Part of a small language model's weights: 3462 steps.
MLP neurons of a small language model. Each row is named by its layer, matrix (gate and up: input weights) and neuron, and shows model dimensions 464-527. Each number is 200 + 20 x the weight over its row's rms, rounded and kept within 0 to 999. A neuron's up and down rows have the sign that makes its largest values positive.
After each neuron's rows, "fires on" lists the tokens most often at its 100 highest values on Wikipedia text that the model never trained on.

L4.gate2856,203,173,171,136,189,182,224,173,210,198,196,194,176,195,172,216,222,153,191,203,183,213,206,213,172,204,212,165,206,172,234,209,202,219,211,208,169,186,192,239,185,191,174,215,173,228,180,187,209,194,198,247,190,208,199,174,195,165,197,198,192,187,207,209
L4.up2856,176,202,195,201,223,185,223,198,206,195,194,229,200,211,193,195,210,198,230,182,113,237,172,192,161,203,218,171,220,178,186,224,175,200,179,178,196,219,196,197,221,193,197,212,197,211,212,228,176,187,205,221,195,208,182,198,209,187,190,220,169,179,211,222
fires on: "===", " at", "\n", " on", " ==="

L4.gate1601,202,190,185,188,210,206,236,186,138,238,171,197,171,198,226,227,210,184,236,203,160,191,258,223,225,208,211,208,200,206,238,168,192,186,200,238,229,199,196,178,173,150,174,200,240,189,218,209,204,223,212,211,187,214,161,187,176,180,189,223,211,199,218,204
L4.up1601,254,184,182,207,208,187,206,197,165,251,189,182,230,198,219,181,238,188,245,204,174,243,200,211,180,222,206,206,207,214,221,202,219,190,221,217,215,229,229,183,192,189,221,182,162,236,199,216,198,205,220,169,244,186,195,193,179,192,189,200,193,198,201,189
fires on: " had", " has", " have"

L4.gate2496,225,217,207,182,204,217,186,204,234,220,201,197,221,239,216,231,208,223,204,219,173,220,173,178,187,192,173,196,218,160,172,225,190,237,222,167,218,205,192,207,199,184,250,169,205,194,179,199,229,205,205,199,167,220,218,172,213,185,181,203,194,194,190,226
L4.up2496,211,228,216,182,196,191,200,196,212,220,161,177,170,191,201,198,210,218,192,212,210,177,193,220,226,200,240,215,173,185,186,179,192,201,235,223,225,207,215,165,243,167,208,196,244,203,197,209,204,207,174,187,137,230,228,208,205,176,205,190,194,231,176,251
fires on: " of", " than", " in", "at", " to"

L4.gate1908,215,209,192,173,222,178,216,180,212,190,188,227,179,228,195,244,185,201,177,192,210,173,196,213,183,220,207,168,221,199,193,201,223,179,180,212,188,172,210,194,209,159,223,180,211,181,181,185,207,178,203,191,200,202,195,166,199,204,172,206,205,158,184,197
L4.up1908,209,238,214,224,213,210,195,188,156,212,198,201,205,242,161,226,166,206,166,177,207,170,199,224,221,183,214,163,222,180,200,202,228,203,171,208,185,170,178,198,191,188,251,197,202,180,194,144,195,199,209,165,208,218,179,193,192,203,210,215,179,202,209,183
fires on: " |", "p", "ide", " Euro", " plays"

L4.gate385,235,184,188,204,227,205,177,193,193,201,214,191,165,222,217,185,188,206,222,225,217,195,215,193,175,179,208,193,203,200,213,216,219,185,226,206,222,206,198,186,197,204,203,185,209,216,165,207,192,223,226,186,202,194,182,185,189,188,208,168,210,190,189,227
L4.up385,221,202,214,235,182,207,237,206,203,185,192,188,221,180,183,189,194,201,200,188,209,196,222,209,193,194,221,191,210,196,181,196,224,205,206,190,183,212,202,205,163,207,188,198,185,193,191,219,193,190,201,188,188,155,186,204,204,191,193,184,162,177,192,206
fires on: " and", " United", "==", "===", "_{", " High"

L4.gate2502,183,176,201,213,217,187,204,202,175,219,175,244,205,218,200,227,208,212,207,210,202,209,214,204,183,195,213,156,229,193,232,200,235,192,177,221,205,163,190,195,190,210,210,160,182,207,183,218,197,207,198,217,178,209,213,197,197,178,202,222,198,212,174,201
L4.up2502,239,213,192,192,173,158,218,186,196,199,222,171,222,162,201,224,227,202,167,224,217,136,159,192,209,172,222,196,237,216,223,167,188,214,182,206,222,220,163,223,202,193,226,189,176,187,173,208,192,188,212,186,248,209,196,202,188,211,200,194,218,176,254,176
fires on: " |"

L4.gate2930,199,174,206,188,185,214,167,171,185,188,198,187,208,212,191,167,201,157,245,177,169,185,234,208,194,257,195,216,230,206,198,212,204,214,192,213,202,228,212,195,228,153,223,211,185,225,185,209,202,211,195,237,195,214,173,200,200,204,207,130,194,200,205,210
L4.up2930,188,195,180,199,225,178,173,199,181,208,213,190,192,205,202,197,213,172,197,177,200,203,235,204,190,216,192,218,206,164,182,205,233,214,188,178,188,174,218,211,187,220,172,195,201,225,175,205,189,213,211,187,193,198,194,207,187,206,208,174,184,205,221,216
fires on: " of", "or", " al", "\n", " on"

L4.gate2686,179,182,222,189,205,213,221,182,226,195,208,205,227,224,152,188,182,174,207,230,211,197,192,208,161,220,181,204,221,212,168,173,192,197,190,236,218,157,177,201,221,168,235,203,209,196,164,214,241,192,205,195,185,188,204,185,181,166,208,200,184,206,219,208
L4.up2686,186,237,194,189,167,189,211,215,154,175,186,167,172,227,193,199,229,205,212,188,194,211,179,163,206,210,188,213,193,190,177,200,231,217,169,223,204,193,206,238,203,189,195,226,210,214,187,208,189,185,239,184,215,196,206,204,212,204,198,217,199,182,200,190
fires on: " |", "°"

L4.gate664,217,170,226,173,193,220,123,198,204,200,218,198,156,193,203,193,210,229,203,228,202,199,245,181,239,186,192,209,186,187,220,200,235,216,212,172,228,195,208,213,204,221,211,199,224,221,202,206,157,228,175,205,201,232,226,178,192,197,206,186,220,190,227,191
L4.up664,190,209,187,216,183,185,216,205,180,220,210,155,207,205,202,173,181,199,232,188,175,207,219,238,187,234,216,188,185,201,186,177,191,183,204,177,239,203,208,203,208,182,225,188,164,210,186,213,199,225,182,202,215,212,193,201,165,199,216,158,156,217,196,218
fires on: " and", "or", " or"

L4.gate2004,215,227,218,181,205,216,218,203,234,192,197,228,221,180,165,196,210,221,223,175,210,260,225,199,195,173,206,234,245,224,183,156,170,233,173,186,232,182,220,190,196,191,205,224,205,179,219,212,174,168,182,200,181,192,211,166,232,182,171,187,187,215,190,211
L4.up2004,194,236,210,201,187,224,154,211,214,213,168,200,190,240,184,223,198,214,166,173,199,203,183,219,207,181,201,220,180,194,177,189,154,230,238,211,208,222,208,185,178,196,260,214,197,205,153,204,183,238,213,177,203,193,232,204,220,189,199,172,200,210,159,226
fires on: "\n"

L4.gate259,201,194,216,191,176,209,213,198,163,211,203,205,170,208,164,228,228,192,176,232,207,192,183,189,217,168,201,211,193,164,218,200,202,231,176,254,193,190,204,214,242,214,229,218,208,197,193,190,186,213,226,200,193,224,181,173,202,211,217,193,177,160,193,206
L4.up259,219,185,190,180,234,182,202,236,200,223,179,201,210,181,158,191,247,245,186,196,207,218,203,194,188,195,239,253,188,215,149,220,196,231,207,225,175,184,220,197,193,195,197,207,183,195,187,184,213,214,187,229,205,199,180,196,182,211,212,203,209,195,219,183
fires on: "\n", " Liqu", "-1", " L"

L4.gate682,232,177,172,184,213,200,226,191,220,190,181,227,186,214,171,203,200,198,179,205,203,204,217,237,216,186,182,181,182,254,188,193,177,198,185,218,228,207,207,196,202,172,212,176,191,200,199,242,227,176,217,183,207,228,219,195,196,177,138,157,213,196,192,209
L4.up682,205,197,230,174,197,193,194,203,180,181,212,173,209,218,167,196,224,199,180,193,166,167,196,242,211,200,229,178,186,203,206,201,185,212,186,206,212,192,231,190,179,212,188,197,168,171,248,205,178,196,228,191,207,219,190,188,222,206,161,199,150,211,204,210
fires on: " |", " 0;", " 4;", " He"

L4.gate2871,227,197,185,192,202,197,216,185,209,225,198,196,177,192,176,182,202,213,193,232,209,239,196,178,198,168,193,156,209,197,193,229,223,197,197,207,197,177,164,197,171,180,218,219,230,190,221,201,194,175,191,203,198,177,203,186,206,183,179,198,227,221,209,184
L4.up2871,205,182,158,212,194,206,225,176,199,162,180,192,171,191,209,198,180,205,214,196,171,212,244,167,213,203,200,203,202,207,184,184,186,159,219,210,206,189,207,183,162,216,207,217,175,206,239,197,192,164,218,192,179,192,230,196,213,208,178,168,177,221,217,225
fires on: " ==", " New", "==", " hold", "am"

L4.gate1297,193,195,160,204,202,196,197,192,185,228,196,198,197,219,174,199,203,208,211,216,198,204,211,211,190,182,229,207,199,180,201,217,196,187,242,211,196,169,197,198,201,183,180,159,199,240,197,255,202,193,187,193,218,206,177,174,171,188,175,167,201,188,207,209
L4.up1297,221,234,172,218,208,154,175,199,196,193,185,164,210,176,198,150,190,220,223,177,201,140,210,220,214,231,206,207,217,195,218,197,182,205,221,203,220,218,220,197,230,219,182,186,213,191,224,214,195,172,176,197,197,215,187,194,162,198,199,197,181,217,218,196
fires on: " |", " and", " while", " (", " or"

L4.gate1526,190,195,224,203,235,197,188,150,219,223,208,181,184,195,189,208,219,148,194,211,218,166,195,187,176,191,177,202,215,216,180,182,174,198,195,183,181,198,197,198,223,196,240,205,192,190,190,223,192,222,218,241,193,190,200,171,197,158,191,156,204,238,190,179
L4.up1526,186,158,153,217,174,197,165,190,159,210,230,212,210,200,169,222,210,230,185,230,190,211,188,206,211,196,194,207,188,199,198,180,211,170,159,202,191,204,188,208,150,202,219,220,223,232,214,215,227,171,199,173,183,206,212,202,184,204,191,176,199,154,192,194
fires on: " |", " /", " by:"

L4.gate2982,190,179,187,167,205,199,159,182,212,193,156,220,199,182,196,217,206,190,208,224,172,202,220,225,174,184,225,172,210,182,190,202,226,227,182,191,210,168,201,199,220,177,193,206,195,172,186,230,235,201,230,217,220,202,187,134,192,176,148,195,214,179,196,213
L4.up2982,211,185,186,177,204,194,196,194,184,201,177,219,224,200,190,219,228,175,210,222,166,195,253,224,157,190,200,157,223,188,181,178,202,203,175,212,198,168,193,216,196,185,198,212,214,225,201,230,222,210,218,222,197,220,161,155,197,173,122,187,213,174,180,200
fires on: "\n", " |"

L4.gate1122,185,221,159,186,206,237,210,211,216,209,214,228,149,193,204,192,205,205,207,184,219,184,187,202,223,183,195,179,183,185,188,243,172,221,253,203,197,187,170,216,205,189,174,162,211,201,197,228,178,191,192,216,219,184,204,175,213,210,189,180,193,164,206,251
L4.up1122,210,198,251,185,203,212,191,219,198,170,205,209,204,210,190,177,217,177,224,226,195,208,192,177,189,186,225,202,184,201,197,228,210,230,199,204,193,206,256,188,197,216,157,200,195,175,182,174,213,188,181,178,217,181,198,186,236,179,191,157,199,207,165,226
fires on: " and", " place"

L4.gate1266,196,212,204,197,205,235,183,151,165,245,216,218,224,213,184,214,182,208,208,187,166,218,205,224,165,226,225,184,184,241,209,224,217,159,201,202,191,164,201,190,240,204,225,181,195,221,179,195,193,227,189,228,192,202,196,194,178,192,213,180,226,176,215,172
L4.up1266,183,225,189,248,215,174,193,165,182,198,194,207,188,214,195,207,191,234,189,207,192,190,216,228,203,211,212,178,175,192,181,174,189,207,202,210,217,193,207,214,181,175,204,225,232,241,182,190,200,173,218,166,218,201,202,201,221,225,195,190,202,178,189,217
fires on: " |"

L4.gate1305,219,209,171,201,169,224,185,192,227,214,210,227,197,193,187,181,206,216,198,212,195,201,225,188,224,210,192,215,208,216,182,228,228,206,230,196,201,184,175,191,235,176,182,197,211,204,213,244,223,203,198,218,221,224,170,187,213,197,220,205,194,183,184,190
L4.up1305,202,207,186,225,187,178,177,186,186,180,176,199,207,236,221,215,205,157,190,210,218,197,213,218,199,217,167,199,197,185,226,187,171,220,205,207,197,198,204,208,197,235,193,224,171,169,188,185,209,154,198,178,202,206,193,196,193,188,187,167,211,205,174,226
fires on: " (Lab", " age", " •", " as"

L4.gate798,189,196,209,201,217,215,224,221,206,176,189,232,188,194,189,187,193,223,217,228,199,222,220,220,162,188,179,178,227,232,202,166,180,161,208,202,207,183,187,225,190,199,215,212,186,233,210,203,177,173,200,223,192,220,218,194,192,181,172,153,213,174,191,186
L4.up798,167,219,231,220,176,198,178,193,196,231,202,223,198,216,207,212,167,212,206,190,191,203,206,223,178,155,219,228,187,204,169,218,199,190,196,227,185,176,178,193,207,203,207,222,149,235,250,191,221,203,217,149,223,180,231,207,216,210,184,214,180,213,231,211
fires on: " |", " —", "-", ":", "ij", "ig"

L4.gate2435,217,220,210,163,187,183,201,201,208,191,214,192,187,233,180,176,203,205,190,209,186,176,198,200,182,197,204,142,209,193,186,205,214,164,192,240,199,194,219,215,186,209,195,212,195,208,205,213,194,206,188,214,194,205,225,173,206,189,158,209,224,168,201,231
L4.up2435,179,209,194,165,177,209,205,213,224,200,206,189,217,204,225,213,175,212,187,199,230,176,175,212,207,173,215,189,214,209,220,213,197,231,222,194,189,169,211,198,220,179,221,172,182,197,191,230,191,204,172,213,225,199,206,179,201,213,200,199,167,243,182,165
fires on: " and", " |"

L4.gate616,205,228,167,197,215,185,191,209,204,214,166,199,178,205,197,222,175,238,212,221,161,185,233,179,156,212,206,200,211,167,239,207,216,183,226,215,209,192,201,206,206,222,200,171,217,215,201,237,198,191,223,191,169,194,188,178,170,205,163,181,218,166,170,200
L4.up616,202,202,199,177,181,146,213,182,221,228,216,216,204,191,224,210,235,182,229,183,225,178,212,208,184,199,169,245,234,201,171,210,193,177,244,170,184,187,202,194,206,192,228,205,232,207,186,192,223,205,178,178,205,195,200,213,212,206,192,181,174,177,195,215
fires on: " |", " to", "-", " of"

L4.gate898,178,198,163,195,186,220,202,176,195,182,181,196,200,241,175,216,191,172,233,242,195,196,176,204,175,210,216,184,217,181,193,184,149,206,207,216,207,207,230,235,162,187,195,203,208,185,197,244,173,209,199,182,226,214,179,163,160,215,185,179,182,188,200,229
L4.up898,207,197,219,208,154,205,197,219,190,223,202,186,204,212,178,178,215,212,200,156,221,192,187,172,193,199,196,192,195,204,187,189,180,185,187,238,212,212,232,206,211,174,216,212,217,214,200,183,212,215,194,191,203,208,198,181,219,182,162,169,164,214,217,220
fires on: " and", ",", " &", "p", "m"

L4.gate311,229,188,200,194,157,206,226,199,184,218,199,194,188,196,200,195,223,207,204,233,181,202,198,186,158,199,179,181,194,200,185,227,200,215,156,168,183,210,223,211,204,196,171,205,223,182,209,195,195,193,216,224,196,204,206,179,182,181,169,199,200,161,200,198
L4.up311,187,208,199,202,197,204,170,182,190,182,210,187,202,227,221,220,196,233,235,168,187,210,162,186,198,203,206,181,199,182,178,199,215,190,210,197,225,205,210,204,189,189,205,195,195,179,189,201,194,199,192,198,175,197,202,196,167,189,174,179,202,187,238,189
fires on: "m", " x", "st", " to", " is", "em"

L4.gate2537,244,181,186,189,170,187,187,209,205,178,218,223,186,229,191,236,214,187,217,256,167,167,155,187,177,182,183,211,200,230,189,228,207,157,191,195,186,163,195,234,178,201,208,232,178,175,171,200,231,205,197,230,196,202,188,188,182,190,186,228,199,195,186,218
L4.up2537,186,199,204,213,221,222,157,186,212,233,228,152,196,190,203,189,199,187,168,155,144,229,175,236,204,221,212,214,173,250,243,211,177,190,169,175,215,211,208,203,190,212,180,189,183,186,219,227,191,197,192,190,206,185,205,188,196,192,223,202,233,227,183,194
fires on: " |", " .4", " 1"

L4.gate608,202,197,194,209,174,191,223,209,188,184,193,227,204,182,211,198,238,169,204,196,201,170,212,231,187,214,197,207,194,195,178,215,189,184,190,187,187,202,168,191,191,182,208,215,212,198,193,225,197,196,234,199,183,164,169,204,189,175,201,195,208,205,209,146
L4.up608,224,206,224,230,211,211,182,138,196,192,214,209,204,204,172,205,207,201,189,229,182,231,229,230,191,220,221,204,160,216,192,189,189,208,203,207,194,188,205,205,215,216,192,185,197,206,217,164,198,184,181,190,194,204,225,185,201,185,150,223,198,180,225,190
fires on: " also", " as", ":", " and", " have", " has"

L4.gate2924,226,168,216,185,176,204,174,178,182,230,207,209,190,222,210,203,177,162,222,188,174,217,258,222,203,211,206,232,216,205,202,184,239,192,220,207,196,200,237,217,251,171,193,205,192,225,167,211,215,240,199,188,194,240,192,191,198,187,176,244,240,167,200,201
L4.up2924,234,236,210,199,203,192,194,219,231,162,198,196,204,223,220,225,198,179,205,216,201,205,181,206,193,243,189,230,199,159,199,238,199,183,220,226,193,224,204,204,241,211,212,197,219,193,221,224,189,200,212,194,203,220,213,187,164,216,211,168,204,232,220,224
fires on: " had", " I", " having", " have", "ier"

L4.gate2810,195,187,219,216,199,205,188,200,213,189,198,179,208,227,194,218,197,180,222,218,176,151,221,200,177,164,223,171,171,192,221,194,187,220,186,206,194,186,209,213,208,195,190,217,189,196,166,166,214,194,169,202,161,206,185,175,187,201,185,159,206,202,209,232
L4.up2810,232,217,178,198,196,220,221,227,184,233,194,208,217,173,189,175,215,242,185,206,188,223,186,220,218,203,234,242,160,212,227,202,201,219,193,178,195,222,186,200,225,193,179,225,212,206,214,190,216,180,188,194,230,236,203,214,209,203,205,245,201,196,216,210
fires on: " |", " played", " /", ";", " 1"

L4.gate161,209,208,180,217,195,216,185,172,216,218,216,189,207,193,182,219,227,206,200,174,183,205,235,230,185,229,195,199,193,201,191,174,192,186,197,190,226,168,169,196,206,183,174,179,229,208,192,232,180,213,211,225,218,224,179,174,213,187,184,209,199,155,206,181
L4.up161,201,182,178,192,195,226,212,207,209,204,213,168,215,200,216,205,199,188,232,168,218,190,213,228,193,194,202,156,223,210,205,197,163,207,215,172,205,191,207,206,211,221,214,220,225,200,192,196,237,214,170,201,207,208,177,195,241,167,177,170,205,182,198,200
fires on: " and", "en", " to", " or", " E"

L4.gate2683,202,198,198,183,175,190,188,225,183,202,207,190,185,189,189,227,206,202,195,205,223,218,188,234,178,200,212,205,199,184,177,209,201,204,185,215,190,168,189,231,174,213,192,212,211,182,226,185,229,212,209,197,181,211,188,173,163,176,196,177,200,174,159,233
L4.up2683,210,183,212,209,225,206,193,215,203,179,198,197,215,239,240,205,223,189,206,213,185,208,194,205,226,216,234,191,211,154,209,242,209,191,200,218,197,186,184,187,232,187,214,184,222,212,225,179,203,219,157,176,191,203,223,211,227,194,215,184,212,203,169,197
fires on: " |", " ===", "====", "==="

L4.gate1506,214,200,220,197,176,222,184,174,184,183,199,203,188,233,170,204,191,219,179,206,202,183,196,242,213,195,183,225,198,181,190,214,211,207,178,251,182,189,197,211,222,222,196,200,171,191,236,211,227,193,215,207,191,179,210,165,210,221,167,201,172,207,194,233
L4.up1506,203,197,209,202,194,180,208,207,239,172,176,207,185,219,194,196,199,198,198,172,201,220,171,193,206,217,206,204,160,220,180,177,181,230,196,192,213,210,201,195,233,218,212,193,191,233,227,210,182,159,227,207,234,191,193,191,155,202,191,244,155,178,226,188
fires on: " |", ";", "ile"

L4.gate347,177,192,241,228,252,205,170,226,203,184,194,212,240,190,181,203,205,206,180,195,198,173,206,185,219,178,207,207,205,196,222,190,209,211,213,172,179,168,197,223,200,205,208,213,142,205,193,198,191,192,220,165,163,193,223,186,209,148,158,197,195,222,221,228
L4.up347,198,218,222,211,180,196,201,211,245,200,199,234,180,228,205,199,210,207,190,200,201,218,178,216,240,180,197,159,152,230,213,181,232,241,177,185,187,217,178,211,211,213,226,233,181,209,176,213,187,194,200,239,221,211,230,191,192,197,191,204,185,210,184,189
fires on: " |"

L4.gate545,214,161,214,183,251,202,194,190,199,199,217,214,199,177,213,230,236,245,207,194,182,218,198,181,210,200,217,209,204,176,209,214,188,204,212,163,188,148,208,211,208,201,227,190,224,187,207,221,213,202,188,207,177,206,221,166,187,206,216,173,237,184,185,246
L4.up545,216,181,230,160,217,208,248,202,211,222,188,206,223,192,175,199,219,189,168,214,207,226,228,215,188,192,225,189,210,210,200,226,190,182,172,193,222,176,187,216,215,206,182,201,189,225,183,242,180,181,198,210,196,186,181,212,237,175,205,219,228,200,224,178
fires on: " to"

L4.gate1316,234,235,161,184,208,215,243,154,215,160,204,202,194,225,171,213,195,213,196,196,185,219,199,228,203,195,169,213,208,245,181,183,197,208,166,203,212,184,228,187,172,189,231,201,204,202,192,203,203,204,204,200,202,206,198,202,207,192,188,199,199,206,206,196
L4.up1316,218,197,204,167,203,211,195,228,205,189,209,196,168,236,202,195,231,203,198,172,192,209,200,193,198,210,204,187,141,222,191,227,195,197,209,201,208,198,216,209,159,168,241,199,206,229,199,208,168,202,173,181,136,194,200,188,222,220,201,201,182,187,198,188
fires on: " as", ";", " like", " including", " such"

L4.gate12,214,180,219,121,202,216,217,248,183,192,192,183,198,174,175,226,187,163,181,204,196,190,190,215,218,198,203,184,215,219,255,183,178,198,162,167,228,207,224,208,166,193,155,223,189,165,199,213,188,201,197,207,200,187,193,181,217,200,196,213,192,199,207,199
L4.up12,200,226,222,196,160,187,180,202,214,192,185,185,207,187,197,218,178,183,201,212,196,167,185,170,189,189,196,223,205,209,186,188,235,179,230,188,189,201,213,180,199,206,206,198,149,187,196,167,189,210,200,211,221,168,221,172,180,212,176,188,196,213,209,225
fires on: "p,", "-", ","

L4.gate2161,210,205,213,197,184,171,192,178,235,188,204,199,188,201,177,171,213,198,231,227,193,197,189,174,217,207,208,185,184,183,183,214,204,218,198,180,206,207,209,212,156,209,205,206,190,180,214,207,190,207,202,226,208,202,191,185,197,197,144,180,188,209,195,169
L4.up2161,193,167,199,230,210,191,211,202,170,186,138,205,208,199,211,224,192,174,214,209,208,190,197,195,159,171,211,228,249,209,217,186,179,222,178,187,216,168,210,203,209,198,183,234,180,190,213,209,183,190,198,224,191,181,197,212,218,192,216,200,183,204,193,218
fires on: "==", "===", " ===", " =="

L4.gate999,196,181,171,169,209,197,199,216,225,206,186,179,214,209,187,186,183,191,208,213,177,195,177,207,171,181,249,219,219,195,191,213,233,200,198,182,224,185,206,204,198,207,195,196,189,219,210,241,180,175,206,179,235,228,184,169,212,196,170,177,192,178,184,204
L4.up999,207,185,176,194,204,187,206,201,191,209,198,186,226,188,160,208,208,204,214,200,172,183,189,215,155,192,226,193,212,201,191,181,214,194,218,187,215,208,206,212,199,168,182,202,192,205,206,235,183,170,195,207,242,214,198,184,210,187,155,193,203,187,202,192
fires on: "\n", " ==", " \"I"

L4.gate1767,197,215,190,176,200,199,180,239,203,201,219,197,205,224,213,232,213,216,219,213,186,192,182,211,154,209,234,183,214,196,225,187,203,221,158,213,199,200,177,175,187,167,197,167,198,219,205,220,171,198,202,189,209,208,160,162,226,183,196,192,205,187,207,218
L4.up1767,216,210,195,159,207,212,193,211,220,191,193,198,202,228,216,210,209,202,225,192,204,206,200,197,186,208,189,229,202,212,201,218,194,162,215,257,196,194,189,222,196,172,225,193,182,227,149,214,225,185,193,166,225,185,184,196,210,200,197,198,200,192,186,258
fires on: " and", " or", ","

L4.gate2658,217,157,161,204,208,229,172,179,165,218,182,205,192,197,173,220,176,208,205,222,184,180,186,210,203,190,184,223,192,192,194,177,232,171,218,180,210,197,179,175,228,203,182,173,214,245,174,226,188,178,191,208,221,207,206,176,214,153,180,217,183,209,206,163
L4.up2658,167,218,180,225,203,228,225,181,174,198,197,198,199,235,194,203,200,225,219,210,201,179,205,198,232,172,231,192,193,206,185,202,219,205,197,161,236,198,192,205,215,202,229,206,186,177,187,186,175,195,165,207,229,179,201,194,227,192,194,209,213,197,235,155
fires on: " |", " with", " League", " against", ";"

L4.gate3023,221,203,206,168,223,211,199,176,213,237,219,228,179,184,231,204,211,221,239,183,187,217,226,192,165,210,201,201,181,189,193,197,196,228,189,179,167,184,179,190,196,182,211,204,189,201,190,229,228,202,210,205,210,178,194,180,222,176,186,186,218,186,199,227
L4.up3023,213,195,184,184,178,211,191,193,216,214,203,182,218,236,182,184,179,198,189,196,198,183,193,190,147,192,190,187,174,200,211,183,185,218,213,147,225,172,191,186,226,212,215,209,223,225,193,192,174,209,212,207,208,216,205,199,178,202,183,189,182,200,211,243
fires on: "h", "or", "r", "ind", "e"

L4.gate418,196,188,243,202,180,209,166,217,229,188,228,187,204,221,180,242,220,187,238,213,222,228,207,160,198,220,179,250,179,206,194,261,198,208,226,194,219,200,178,222,176,202,193,153,221,207,194,214,205,199,192,225,189,161,182,192,169,194,175,180,184,155,192,187
L4.up418,213,206,212,214,263,221,199,172,175,202,198,243,222,213,155,200,199,173,191,219,205,173,183,206,162,181,203,218,219,220,215,194,215,184,216,184,208,220,179,219,217,181,191,167,187,219,176,195,215,174,193,189,193,216,174,204,161,223,206,201,193,201,213,174
fires on: "\n", " or", "-p", " may"

L4.gate2622,223,190,213,190,167,168,216,201,187,239,187,209,213,235,177,222,200,235,216,211,173,221,188,195,204,212,196,149,209,198,184,174,187,216,207,217,211,171,216,185,203,186,207,212,201,185,164,187,189,204,179,222,235,186,199,172,182,204,171,181,208,189,244,191
L4.up2622,221,252,224,243,208,189,176,168,187,179,191,182,185,224,212,219,173,166,213,217,191,199,192,218,170,166,238,171,245,182,185,211,173,218,184,171,186,184,203,182,186,197,187,188,225,201,223,228,192,170,191,210,190,196,196,202,183,197,185,174,169,228,219,206
fires on: "\n", " |", "am", ";"

L4.gate783,230,234,196,209,234,221,185,183,203,239,192,218,187,238,209,208,198,159,188,195,203,227,229,199,171,191,170,192,180,229,184,164,173,187,240,214,235,193,185,202,193,189,203,205,181,187,167,218,189,224,220,171,215,195,170,177,200,192,212,207,197,195,210,195
L4.up783,209,203,228,193,177,232,158,182,195,226,172,178,183,220,148,224,243,151,188,158,182,244,216,182,193,215,206,192,197,181,210,176,189,198,218,192,213,185,208,148,189,163,199,190,227,210,182,226,181,217,206,208,215,211,187,196,231,176,186,212,212,189,188,214
fires on: "\n", ":", "s:", "ed,"

L4.gate235,199,209,199,177,226,185,185,171,236,181,187,214,204,225,199,189,212,174,185,171,199,179,193,210,196,210,189,192,173,212,219,166,190,225,175,196,210,234,175,173,203,213,201,183,195,196,218,186,173,168,200,220,168,242,188,196,198,170,180,203,213,211,212,206
L4.up235,204,200,187,156,192,197,187,238,232,172,201,209,170,206,193,183,209,215,191,171,197,202,177,188,218,227,184,200,163,195,224,242,197,234,211,184,184,212,199,208,207,204,198,196,196,198,227,193,220,170,198,220,232,210,199,189,147,188,193,208,190,179,186,217
fires on: " |", " is", " Authority:"

L4.gate1974,211,206,161,181,187,200,191,215,223,168,139,218,185,193,189,223,214,215,182,227,138,200,228,242,215,197,202,201,240,216,207,203,198,207,181,204,242,190,182,212,176,215,194,205,158,214,213,182,160,135,188,204,188,182,173,181,201,171,200,224,212,245,209,169
L4.up1974,177,205,205,170,165,230,216,214,249,160,189,180,192,196,187,232,207,188,194,205,194,176,195,219,210,181,191,183,208,205,197,218,163,201,200,210,200,228,195,206,215,210,222,196,197,173,220,157,169,189,207,197,221,218,208,203,215,219,228,212,196,193,185,159
fires on: " as", " such", " including", " like", " (e.g."